Weights of a small transformer language model.
Size: 12 layers, width 384, 3 heads of 128, MLP 1536 GELU, vocabulary 4096, 24.4M parameters.
Architecture: LayerNorm before each block, untied embeddings, attention and MLP in parallel.
MLP neurons of a small language model. Each row is named by its layer, matrix (up: input weights; down: output weights) and neuron, and shows model dimensions 144-239. Each number is 500 + 25 x the weight over its row's rms, rounded and kept within 0 to 999. Numbers have three digits each.
A block is one neuron, or neurons of one layer that tend to fire together. Before each block is what it responds to, as a language model described it from the Wikipedia text at the highest values.

Description: Standalone space tokens
L8.up347:488512527509517536517483563490470505522465470488496492508494484522511474509553511498513496510471492506485522505512500508535499521480518457481479513513501515511506499487509477501484531455511497480487476495495423519479492519474513484492519491492478515533546541510470508522501501493468507485
L8.down347:497496514504522527538489527429486480529527522511518494472553491491524521484510513481460519476518532541545510574453480462490482510512538493458518499504481506430500498517473505493478501529483502481498479493492549463517491469504523480489504493510486541515496504509516527491502532476492494494
L8.up398:473483462474554507490456479521503480459525508478489516533529527488480484482505509550500524494488516551502473490523524490468491503523501500468487481483498475524473524516509492511482499520509488506506529481521543511497510522519521474499478499529508482444492500530525539527494506483494557473
L8.down398:526485545486499503521522477452480504520472455467465505494469521506456534451489495475480481531475454535486505529526507487489492520497508533489501476476538526523483512499555503497453496519531513500511497539518491517500465455456449516533514508486538508488476537496510511518506488492493506476
L8.up684:471491530518459497520539487490488499466479557476521516492491513539505514490503466473518474484522477464549514450534538509518484462526516511465539493518538473483493550469517463489532507532513532498471549519517470523543511504488507497523448504485472436481524478529494470496450491502511483460
L8.down684:490515530541513454525507494538470511494475527516489493474524503474492484537502481523501477492479471489518469533540471506550500507515538462509483469496532494459516499447502501499491522488495469518487506516498503530509468491537504478472481520501461532494501512509515509526497519506480478527
L8.up822:470461475522485502525474513503474517466536514494442535482508501507455498480519481492440494500526511465512482493474487496497487527539521499429495493460499479504484482451524505519494497497492548550501462507496474571459542508477499480505461466502523500519524525484497463525467480479476505484
L8.down822:507501538524562512474500492524473507482528492485510463512534473510510463513488451564478445439497474509521473492484489491517503506508527504472545518512508530471505512526484494504510500533549478532528485502495480532554514492506525502524505488469492506478500498531532468536504472496498478477

Description: Mid-word verb stem pieces
L9.up640:499513478537447492479535467475499471533472475456494467563494511503521483517478525471513496518498473503502491514516504523497467512523524466470507489496491507499517498454530506457481575507471473487501445499485487519481497499523476525529566536527495452534482485475511499492482501431481478501
L9.down640:494498468518490494504495488490515460563526484494466540527468461533453489475491534461502517486473497521544485461537473524470477491488511486501470476505514553511505467503508482513513521480465490544508538511431517523472518486451466535515474552528525475475522494481511524488454489498510465504
L9.up880:557482505526527488506504527547485465512480516486446507502476499496537520498437492561496498502477487508466510518492505497531482495550510510471508470512479530457544517470479486503473521459522532473536515496449520497519470485480485523531491522498520472480485503468492502511530533484526548522
L9.down880:485527490514434513506485518480522506516480557497534513490526504496514517470540466473502469494519486480535511546529469502487480525466520435487511500468505501529474485521473517529512489518475522466467495543525532476480546523512474505466472506513470537524508469495503497528541425440483473512
L9.up1241:531509437514488482502502543486538480542512485474489545528484455480529524472527476457503483477486449483525525538505484491475473515499549519552470488525488472502521509498478494502452544475481502482463497515506512475476498505545481464527493516473545501489492507532475538518503483455546481513
L9.down1241:517503473518488523485499510495558464536499515494504524520476437490525483498487483516483466484493463481525503541517440487472512517512521492512512482476474500502481504488491486486462555461494485480544451513515502524498518483485471464472510476521538490482495515472514543524552504477532481525
L9.up1280:480501506502533520475485487536490463509481508485538512474536508537467492518509498460435496492452497538484460487510474492493516509540494516480563532503536552489514472509478486506502514466443510497519491473494543523513489516521542466474461485505499477457496477500499489515491505480543481526
L9.down1280:473513494462533486492495504469503515514500459504548503528487515527518483453510522490464497554521478451506503509527507517509509514515506470468525548474467487500507507483512471538510521459493545524529524487501469486530489514482502548480503453504522526440516524453514509465474486541536526532

Description: Transitive verb completion
L8.up88:462487519500523523521513495501521479477482519456522468495490480521512538496493510473501535489493512511541539497458455514495483527519494445507502561510456512480498517508481510478460499507469466468509525493482536501499511532509495503490513509515471472503463537517484538490516507507565494499
L8.down88:499511474498523510519485485497484532475510514449558521503519540517521501499503552494517528476445513543524487511489554518474488482491578472487497467456474501511469493516485473485510535498554490481475497485520482480464496517552489485553507480489477512493479527546511486486502533532479559478
L8.up609:516518495483518470516500563480572503524499458464517559500474470470507538440514497470532481530486498572449523512509450525472490512501505522540492460524482503501529517497470501512449515473501511472544452537494506478493480474501505473543433491463505494493492492500522502491538529432560490522
L8.down609:535506498505563532530525494465520467548508475502523482524476491495509538505549450500504498491468499506540494559510470510462517519493520455517493509500468531490498558495457494493469528460518537484493465515498499530474500504488478492516475464500508562485497496496502504492531519490515502526
L8.up726:548551477453480544479531484509507498503501466486489505494459526524518506467486529506530447488481532486509504493462476519488504526530532510497486517503461513536527517478533479526464546499553502476448509508486471519498550496515516484520491518499516497546487520536507478484506518498504474481
L8.down726:515558549506517475466477519521492459434496495504472509522521477533524456487486506469512496513456501497515537499492522508523472483499473478513483525505487497472529509514497540480504494505525447535546484556470503517454521508482520483469466456512478487527522502508514506515494523492500480496
L8.up764:521491502483532458515488513484507509489507496495539512480462498472460496481511496499533491507446510496511532473513569509501508514516519522536483536517455502498497493516513503517464488488543466505500512510507529492515503565465515500533435513517491501512513500484446505533519475455513545517
L8.down764:472514506491603474507537546478497470487485512540527487519500488483541487506486492528464519469444493477541509523517500518507517476473503490493488506492452519488495507534506492507470556443508509487497486479478523535469535502519473508506519501549481512520525472518519503526533462470514459478

Description: Plural/determiner noun heads
L8.up511:490492511512482510471466503530506482469487490496526482526527475459462483505463516488452548552499513506529499535492523441510528496477503456486532499535476511543504466494493503485453537455468517493479492440453505432502493468533530498537543525502494478498504485525507513497496497492486528514
L8.down511:522553493510536473526498510502538471533477518465482504527528502475527519477531455470510496523465508494476552508477473513535505519485494509512505548481495476492487515507510507489503486513473499491515513524542540509536473506505505514505457513503572498511494495488447496483482495481530515507
L8.up958:461536486492493470511535472492480501477496501486469471475515537537479486501481516513544500501483482495477501509479531502504440474520516499479530509497501462510514495483485465482516492504516504528533461484517509511513525461506530549495507497523481471482535507527479440484483530489483559529
L8.down958:522495509489552526501459501460525498487480510495493538486483508460506495463509479497507522503479500516508520486526496510501515453518481496493527540510544495502524476496545525441544490493476492521522489465497513477513485533487487465518504496523489492513464526491513511512494495535481445506
L8.up1051:513490450491554491483486476466512494490501475505509538495511465469516511491481470460511479491539523482501476500496476444514533508507531495498483527502521484473516487491491485513479542445476541515529472503483505484500482490503520507490495500523518495483536525458500524482493514456498491487
L8.down1051:516497549508569509516526522522472468507486490524504507497501502540500479490470479530502525531496517491487524504457485516511481496522495458504478479509529532533495455435512491486494531493559486493463499482552502498506455514505509480538462508495484529485499497464469532504457473511521538502
L8.up1328:482481508475484482512476484540508468510510519527484490480482496503495489512498490484515516536521471494483493508429525477530570484530507507518503516539490476521505478495495495496498534539452473495514497480508575500477481481541477466519505504491486441510483480473502462492517516493530473488
L8.down1328:462518507491509499500494513497499508501472479491475486516511502481513496507504571496463530525463540465498495498478519529540501504502537460505511474491507518462509479480495496515540540454493538506551475500542555521493484489464486521495505510464514525498486477501504489520489500536483546514

Description: Split word-start fragments
L9.up353:450533489514490528529515556487470474516518493446523499510476484543471480477471494459526531489509481523496449502519498498483495491544510522486495465477514461441458533503507491449476499516492481486541491498503475503467494484472517497488519494493459459500476507555503473535480512524476538498
L9.down353:502509498497523498512455443551485499476482473513504489507494500502471492503538509485468493531471518487555484458501467547476507544476505518491520490506516496501490488469508510470529524497508504512522501512492509557493458463517452529526458450519499532495474536533497520436509546498483470534
L9.up776:483470500495510461474484516506494490535428481465505527525499497543489490493517461527440488515496507496479511483493491499509514478525551495472466465462545525514489493445505462500507476486474514539511523475495464510539511478522502500537486539473533524518489501474499507469500476486480509529
L9.down776:497518463473467543546460483498514501479488513471473550503506516508523464508521525491492501521501523517479535546486510469502492487512541514500500463503440523525498464507512489475511504538498568520494473466498483482472453504512512492513471510495505452514540547495519527484484493490505535520
L9.up970:513493480544522506494512487483508500426491531502485527530516556491511479483494512511468489494518477475514565488483484447447505512491499458492522448514525478537466495512506501493466495494486492515505485496488475487507563513491499517493516505532541461516549490520545488529497536502498518522
L9.down970:528489506485507477501471511450485494522497470528549482481475526483461474479523535473488470461481538496530481523513491504488533528497507454508511509510516477522515516513539514485431474465486523476517501502508459546526529485550454501557490489522479502549515479509528551489492485488451507514
L9.up1317:477474482512491504488454504468459471485476452500513524490515511490505492518474511495484495486492515501485529518537514494474533470530506549512504525499499488501504573495507470478468476491515544499517511461508516495478493488520493506533532496469488511508521487536527478507483508559464502512
L9.down1317:556465496469500480460519520483474479539536485544537451448509471507482486497514482504515492459479516489502501464451510508501440520528502502466482489511546497470523515499485436515516487527469511487507554487512476477513462449509514491528497529496487501496526507491513507492483474497483505510

Description: Transitive verb endings
L5.up1415:518486512495529480451492499503509480496500482470541508426460468479547479480473485468505497523489512516468481456524510499483503472496464542449476504528504543491480494555467475504475515534503490533505466503503541504479515492503536451513468486509499495497521503490488503527520510447549498490
L5.down1415:544470498484583493532533510476547521529515498503513519483506486533522502526532470506481489526497511501531476493502474495499510498488499522456499531506480531490508453480513495521502472484486510468506522488512511536508477487516458500467508486514523499521497439528502531522497512522554480514

Description: Split-word r fragments
L5.up1114:486502489537526523494461536499525490471502488470511501521513488517475509500453496561477557493489519492510478489520520490457505543493510487524526471525499527467503466511511517533573488508483491474497511541505485548508490517508493505572488466496535515470499473518523533457516501530492539470
L5.down1114:503496504477490532500497510482475501531503530511541517486525510493494473465510523496465526493489486518498529498529448464522531564524503487461506480477511509493503492541469491529485511524494532475517507520505468513545489520463457498536460496483516468509500501486535479464501537557465518516

Description: Plural word-final suffixes
L5.up381:481458552494518524490512504483515461472539567529518482500523462485492498469488498509535455499486486436481495494475501433464501463519535516486515538500475462494518453507499538472560484518503492475518489500497504472516530454485527512494508535482476482532522481508474480488535481509501536452
L5.down381:475495512459553513478473482475550507525527532490486487490463496503537506472535553466515497525466507499509531491506526494480477510490519505468494529493463495509479510473486499511535540511533510516466487487498480506540482468530511532497475492521468490505486493516507495486542474516499486471

Description: Plural noun endings
L9.up901:490519497515511490518467503512488455516477527511478488491473463465521493492476525472552486504487447451517521481469473527544550499517470531493519499488487487511525487499495488442507542522504490497492523446506454524537564501515470480492525513503498513470500503504511487469494490448514533511
L9.down901:462481487500516496491481500470492509506496539459483484477505499479503505469487473464543485484505483520466499509529505522506464463468521468528503550514517490458483492449507526480499476465489464511542510488566531510501493459505555471518466523536489459521456564498506508444521486527500497477
L9.up990:512494498471523501501466496495512465502506501529452501530524518525514524486449490477511514534507457459464521525515505475542490507512495497493476546505490477514467506518533492491511496541446474545493505487479501485494515500529487563509498509530519477496506524471502557440490536517490464502
L9.down990:483501520475563488517526479542472531560507443526522517500480480525504543493459506469491499483453505507495530466519480495491522522507483479474495533438549466512515494464480532484493524507498530482527478516519516504472505467519529523525486514496509485512459528477499464529512557485519479494
L9.up1278:516504500472543466484542543505495503473541508489507485534490487511523537535516532476511501514450509483469532511515512446499529458514560540503547500502491474486486462475510500563558529483534454488515521514500515472503479522479481459534475475512485469500513499519478485468494457488515475473
L9.down1278:476512482524549524518530505499570481496467521503546486496478540535533530524496535492490508486536471503491513482495542509517494505507509509513488520511494482506519470472525480463530506529489488559516441452474490493491504490505480478544509486537502579509474516498473512504514455504498520495
L9.up1498:512503490551529509473471476539514479491555549531491521521476440494475521539465503549508529486515509491508471505504518483560552495484560505486530512537459514528535481506480522500500492503445520501507513511482473494512504524516502465485526560497503468482496497480492530490453527499475531510
L9.down1498:498516513499479544517534535466510496501486515502480525541519483538519482497509459530520517501505498468488488494460489540465461461474503483524505500469489499492484491508565491523555505490493483467522490541478455501552514470527486508499490506480490465541473486469457465554484514471503474483